MLP neurons of a small language model. Each row is named by its layer, matrix (gate and up: input weights; down: output weights) and neuron, and shows model dimensions 0-191. Each number is 128 + 24 x the weight over its row's rms, rounded and kept within 0 to 255. Numbers have three digits each. A neuron's up and down rows have the sign that makes its largest values positive.
Before each neuron's rows, "fires on" lists the tokens most often at its 100 highest values on Wikipedia text that the model never trained on.

fires on: "re", " pre", "if", "in", "978"
L9.gate513:102093120104100142121115129150083157173150124150120121115116119150162135135132142128089097152111151114133151126110121152110141111088132137135078125083145137105126108141137117166131119098106100152127119163086140094144149097162144128114136163101107139083135064154163120162082147125109125144127096140143121150162082161137110088101118106085086112117124134139159124114149109099131128186142117130099152155084165090132086102127138136148110115163125168105069119107144161096148131125122115117140117111141111136104119132160108134152092123137158105166139137145117155139155082122110178139
L9.up513:154110145149104158155116143129111164104134116146106136103140153163141116172155135124125113152138188059180124103136157118123147126129121102145104141154158129144145120122190126118134146116144138137126109123110077130135141117187109125163165095149154147115089128089134161108135153102120144149127152115148105154125125131127142102143126120099117138093137104145152157071144133125136125153131104134123122109159081077112109102148098166119108105163135147127170114098087119155140139141139132106090097078111113134139181131160100173097143136057126117131128128144113100110110160139144155116
L9.down513:131078153143136128130133115133146130153135145119166118127135109136175143152135156145115132155165148135175087123131117113105123095125126147139117142129130152173074160079154109122117123124091143144162126161079106088116110113162089142150173109139141122166120147143135163137110105137140144090098094124098159119105090105125159115106112139127098106141106113131097137106148091094110106161126122077159145148123159105093110130128159152092157109147128147150126187144106127123098149134149103140062109124141149138101146113146148134107074171128108120153152111149082118098133153151109164151

fires on: " | H", "- H", " in H", " of H", " H", ", H"
L2.gate570:118152126098099160153111130116095114162146092136124138158166118141144148145196102109150151136114094118115134139175184125135134131101108108120158130153161115126117184102103149143115146112116122118133130123107116159160103146119139096128105150164164138167116146103141138142101157143107120133137126121126108148151142148087147137095151145107145137100082102145145189119033081147128086104132159134101143103160165146175109104131144126122142143120124143108094109156116114146121150156141146130160100127147103115135176127121138083143090111095145113086140140141167136114122116121105138110
L2.up570:122168125150103158148112118126126094133180085143101146139163164128101132152172132106144164101092100093123134148120155142138125153096121128131142106181171112111111166103126170168145135133120152085144134130128159156127081110136161112073127135136165127186124136102109153118148095160121109127127118150122119111119139155139143140120154137110140117113095118146102144096068093129151112111163137132126136082127179149168132091139133116107105136132086102106104129116111098139110115131137133138163098139134084121125142120123144122124131094154144143061151194120167164091124124129135133120
L2.down570:136122167113141109136163096095147130093163119136084151109171124110118099113182142117142147137126105139075086170151133142151141093175103130085141114118110131123144148115123146164141127127152110078114147132153133148118101148144136085169076122120143112127135141125126140094146116155106124152115128144121083134113160166175124127171100156143116141122105135118092127097129121150132140138169104123143071106099160179112142116094098156139129089135104116117087106120127087122106099124137135107131125190100113185092116140140122119149170114161114131107173124141150148091143147137129129144

fires on: " H", " | H", " in H", ", H", "| H"
L3.gate544:131145144101144135173093139116135155162148070172132137150125145120096144146163088126147156145094101082115110112119170144147134117140144118107129127083058140142158173174111158148135134135117108151134136108129138147139110142133129060131133191144157153108106158103148114149128123133130123111126108110112107102095121125101143130105144123104187111118098094150143140116116108160167083111122132104137101132154152096147103066138131126137111112139137136128124080152082151115166088107163138108137103177132108145134122096131131109152152114132128099097127124103100147107122134148089140107
L3.up544:136102150105122099169094135113089101136123098141116141153158138157124125145133147092147126154134077086138125146093132165157125121107130119103109123149154135119106146111166147123126130081117075097156118103111131159126080109129184094140147171151197138139105128105194166139142132124147119124117114124111127059112136119132109130126135131123189118154139146121111178131088092118162107129160145107122126104143156112150107107126126108122094191095139134094150110142080155074114134156149120124120137150131096151098139144128132122133109134092146129124108142154145113133119103146111166127
L3.down544:184144164131134115140153089106159123110114104123063146130145115097109103092150140117168138113125099145093105166143153152168145129138128106100117116131119147082069176144119157147147148114147137092089153138155153144093105118153091101158105124111151121107145124124098109116135104159100115128061141153117098122112162196137109148155118155130096136134127157132100138120142102161132105143172120121137118123114164158125120112112119153122142081129133145090081143126114116109120107123135130093143120187137106163125113135144160082131128122160100134098158137166160128128150145146112149123

fires on: " / (", "-year", " ft ", " m (", "-in", "ation: "
L2.gate158:115137142147114131093135116124128129148130135168110109141145131088120158171136119169120106125139092088162140135143119094076117148110107117180101103108146107135110153104115115169111118127147113174199140124117144159061098117114149183114144156124111123150142123144091103135187132121136095123134126116145097151080157133138090118115148122146077129144130145101137154149120094146130128101143139141086123096117110131151109131082149087095134112115095109112139078131114161127141103146115104093142114148123159127139086119126105130128112166121143135136169161193141118119154097113132098153
L2.up158:141158080142142128138105125158122120131100153158123140149116133149102149146176105116133141111146109114149091134119142164099130135158089119165147106111126151140105168121125125124141123175090087139113128087110161166123075139109113132113109125149143082115124130110129156185119113081133116154138130109155144139119110122124134161147141134144124108122099183168164159141117138128082108105117110109134107145145084098146131128094208140103145102122129144128120127138117171131147156118095137118112104082145102082154080163137132142168096166115139108127127102166108133172081124136119158153
L2.down158:112121117169112088116156138125140135094087144135089149134130133139122139179143122087151140153156135174146179148167109172115115107125109136119157129154105123146126143118109125172111127123098123150139115108133116129149128183143119133148107151116134083128145152148144167145132099085068166166151128092127138162125108151179093144109144141176097135107133149135130143162106104095112109131115108136139121113140092144131142131068127064112144119148061144128120128119093150123153125117128125110126130108127112065100109142093140148131093099130131159175144097141126161140101126092099137116

fires on: " cont", " sup", " em", " Sup", " Cont", " dist"
L2.gate236:120143155153130106138137139102148130121094153126137133128133086096112110120153167117131134153152146139127127128121151141142135125161123117123141141109081129127120117121088122098119133151117113125173107099139133144172176127163143134102162101074153149105126085147115117109126141117110144162108116131190113098134141146110133120117070097169171165154115128151180118142142108161150116108113141117089109110165135105128139069092140115097171142120130106115146131173095120097135144147128160102110074072120123154139088105188134125120088176146121123159087153115129145105111135090156133126
L2.up236:125138163150145074132150112065131150120117135154123121076147184090135120159120156134128144117084107146106151121160105143135120132154101077124117158085132121143147168141151109163123151150119135161100127114129156103131111119104104102134149156187111134126093158127094132151131149113139107113140119098149145085112165152094126067077070138116129125143168096158119142134153149123111120119104119109153105102154119150150115141110120125150146079124131100162149116149145153134128128132081140153155135104089142134150138125147128129101180119132083099125098132126141132111138150173127100087
L2.down236:111144137155166139113137100078155114139092114110132116098121103120123118147109127181135129156129117142099121109132117156152121161119082104115153126139138140144123127119154132127170132145137167164123110092109174164138114122127128138141143150129128140157112125152114100122122111106131148130136118098089166078114139148131071112128122132135076152113161119193129144150165153146101131164093183107122101089124111137168123175146109108156163105138115105134139170130144147085112114115098125124128104103105122161142138129196052119126160138119069121107105124102168127120141139147112099111

fires on: " cons", " sup", " Sup", "=", " is", " elect"
L3.gate261:098157141139094156112115129106102141150130167152103156130092132097102113140108118157102076140140135143126117151165125140148124131133130149144111151126107086106169182139115134140146183124146130128148049111108106141147103141156149122106141111114120156136132136152118149121088158123125163206077143114145124099120140132072110114112110132109160130115089117117095163117122134147110161164121153118103130094130127173135144118169128130125154142147151109179112119080143159078131099104112098108161103152104151132155131115131109123158138131144154108111093144107176139127100148126119103093
L3.up261:140158094132170174134107109121143125166114158129126122117126114136137148120143116129144071115105134112106153142112135135177092096129107106131098193143116143121118094165123102143173130123117118121161099128113089111136083140125143168127150171119156134125153185126109137127116165132133135148137121148102133062140148145087118108083107124108183156128087079146098110110109087124122103152130090107108128103126126150125123141088162120155117118107148095105139152154132156124151114131133123154149131156106143122114141139159108142076125106143113110125143094140141151093109113160060105170
L3.down261:091107106113108117104103168139116132148100098100121107163123132158097123094101172137089093147121129139174129146136094128115108134120113148077124138141163143173143135128132113126163113128146121116118140130106100144156111109145131116144161166135157155112158173136132155139098125098145142165106123142135150077149169139116103128117120143128080177114188140128113135099161093158081141163118151074122077106118117117118141126119112112101130115165129115149105183121149120140122145123117090119166129116100137172108139140143139128124135137115077140056093144124146177109128147136140118165

fires on: " pre", " Pre", "978", " sp", "re"
L10.gate146:147104131127086136114179116123113121159110083140164154144151148131063162146186136146091125144100166120108144147188127161141192104125133135087124161136155113108122133108145182117139131147111112143126121117117106107088145149145116154138134166111111100103136090139138121136112136140143126107109129098121128122098133125109066088146118095118074079098110134097143110137185094143119132211112125088105142112125137116108138101122130120108127146164168134143132125095129151130135138138131096146127136130149120119129084157135101133111114114127132111162143112125113113111154114119137170082
L10.up146:139160134133143140151126148087125136138136080108162161113113059122111103073127161171137145119098142103132134115176135119119122071125146090122122120134146171120102131131169134131139163138161146103096167122073124082146135114153129130117128118113117114129109096156136135072156106140107148117112112139130142114134153112110117125105143088105118170163115129170116146131119091136084108120117107121118141093103165129095076125110140163104131089158128119118122163143104094139127130182108083168107117123085140127121116089112145134140102089134124091135143130159174128134130090095139149107
L10.down146:150120141135103118121122108117160125177089103150099128117123145115098135113085109159095106183118136124128147139120095209108156140126165112082151107102149134116055119101154078140142114113165128131136117119112158141109164111144138152144136158129123058120170110124148121107113088135129095104132111132135142137123161137108118108135102118150109161147100156113168122123156100140136111174116181151139131115166120107095102136126120163153150141138083118139085120102103113096127138133077097126145138103114121185141109123127131135156139128110167140141162131124143151159153126156103155128

fires on: " H", "pt", " P", " J", " L"
L8.gate32:148093123140146171076129154157142121142138145117182133143173155139125114121134137142150142123122127092128113117136152136092165143146154156117152082142121148101174155130144137117139153103085083142113127129186123122100102144123091116139118139130118143162151180102131093120146148106173127131118108128160087162078134143123113110076132106148163142130130163106134168123133082119125094137128101154136090065129118136125101112118064110142104131116105108130111130152139088122140095080105087123098156143095148115100156129114145169119152150176130129142103111143156142141147138147110107124
L8.up32:143151142135130116111157129126142106123136122149122101149133120088130154164178137178165130138149131122165142163159117069091120198129131095115129132164174123096114169112156121134122144145112135104135117101091141140090113143126125124124156171132123132105064134124091169088131099117133117112101135150138148140097111139117154115163143114135111141153130110148140119106154099109128104134118087101125112108133159114090162149105086152116132119103126076122101124118115104093112174111142141119106141165191118106122123116125121140152155129080149115078123152086146080127134167145127144089
L8.down32:115161095145114110138127124109149139114120122126109172125176125102161146126121163118098144091139103114149136186139132076084164105140113120094079122094103142116114149141117125125122132105179137139180167149067094127151090120101127109157169144106144101111140144123108123144124107126111138153113097126128174068169117138143132148161156158120097152106157113130114136137133142128155118091127137131126122148121148133129144149127175154140152076142132196127076143138127133108148137169093111114135127129132103126105159145126108106114088106149134105122128169130093113063126113128127146158

fires on: " H", " Th", " in H"
L3.gate9:122102114148140141143139115124150088125135084124135152118144130126116134075149139153140154127112132083149121143142124141096126140139147132074108114137145103128147172110104113121133140113124135071113093138184132112131118141157127071151136117108143112159143105107132134116137123113130127144160146146111091132149163151168147109091142126154167163159069091108100101121145085055142100131156139144098107114124147135147115105106146155118128160140149128155116163189172138088126130131122104121155103148117129126089118148118130181200128166136109086115120098120144152082135116099125107121
L3.up9:126119110160143147146119131125161070151115110119178111145136158141071128125112096141162147119118097128161123163131131127178129147168137073129131164125111141121139177100118091098117157100145105102144118114124104110154120169105158121140094159133124119144130138092135149137103128100092110119086148155107120122120145141135087123079133126153115209107086130113166158092148094057120127104142123123133124132140158137145117101098119125151150145142167141132172142170115138100123176113137159082128099129135107103132076123139132123155116151118140123131105140102146143105134104124140130093
L3.down9:110159128150150099158114121126121090104094113134072131129124126102117115121181107133116175109151076163086104190145152083131121127150150132138109121109104151093142134145136140147154170105140120123116169123142131096153133132144117090163123154123151092139125126109114128111121132116109156138106135154130124117140163135157155155103133180121104110124125129109076129105106108121132127118133105113133090062114126152136169125098122161126122095138082125107116166116133124137107123151153161098173146164117163227103122122121125140145144140140102095117135135146144123155100148122177106102

fires on: " (", " m (", "our", "ounter", "ute", " (d"
L2.gate2:090148091134109162133128110128110103144102137132124123160146137143146102127162103120117137114121148140136124106087110123121138140102142122162113135082114152105124119094114163139134164146088079141164155152151144083108104113119123148068113164159149123124102123118122122139149152153108132154165118125145129127145134105125143112177159147146132108127111136112063094139118162103143121134099132163104121136120120117119152140094161105116125067138099099114137155105129098116095103146135110129135071165109132116182163118099147147149098153135155101159160156073123188134068131169147100139
L2.up2:065156150090103093133124150120113134147097131107124101127167160137135160138122111120107128112112160172152113079128097119138154105129148140128095105099085143099108137121095135121104168160093100201134149143096141143128147097144113215106121114134116152116123114110138122146135163126131130160144106114159162115159108133178128135130157163136085116135148140090112118142104141134137113104119162102120105160125135094112109109117099147058123125177112128124127118108121114150107070178130126151130156143108133140144136137124140133161085089138108145123146110080122106116144144147122135125
L2.down2:144087149106140111139130126146135155111172104142141144123137160089172163130117144130154188146103136144127101112119135067140111103133084142154147146159093116088133106096103171115135141153150098123135146102146115119114106097123150136152123129115149122126137103102137106176089122156085106116141152116133157113093107139164177093102179129103186093150126116119141144158106153096089149149127122129147142103184133125131106122135144107103115113160103185092097139138134133176106120142142094146094071143138124121133154114140120124109146109115105102112118146118145157113096152147156105152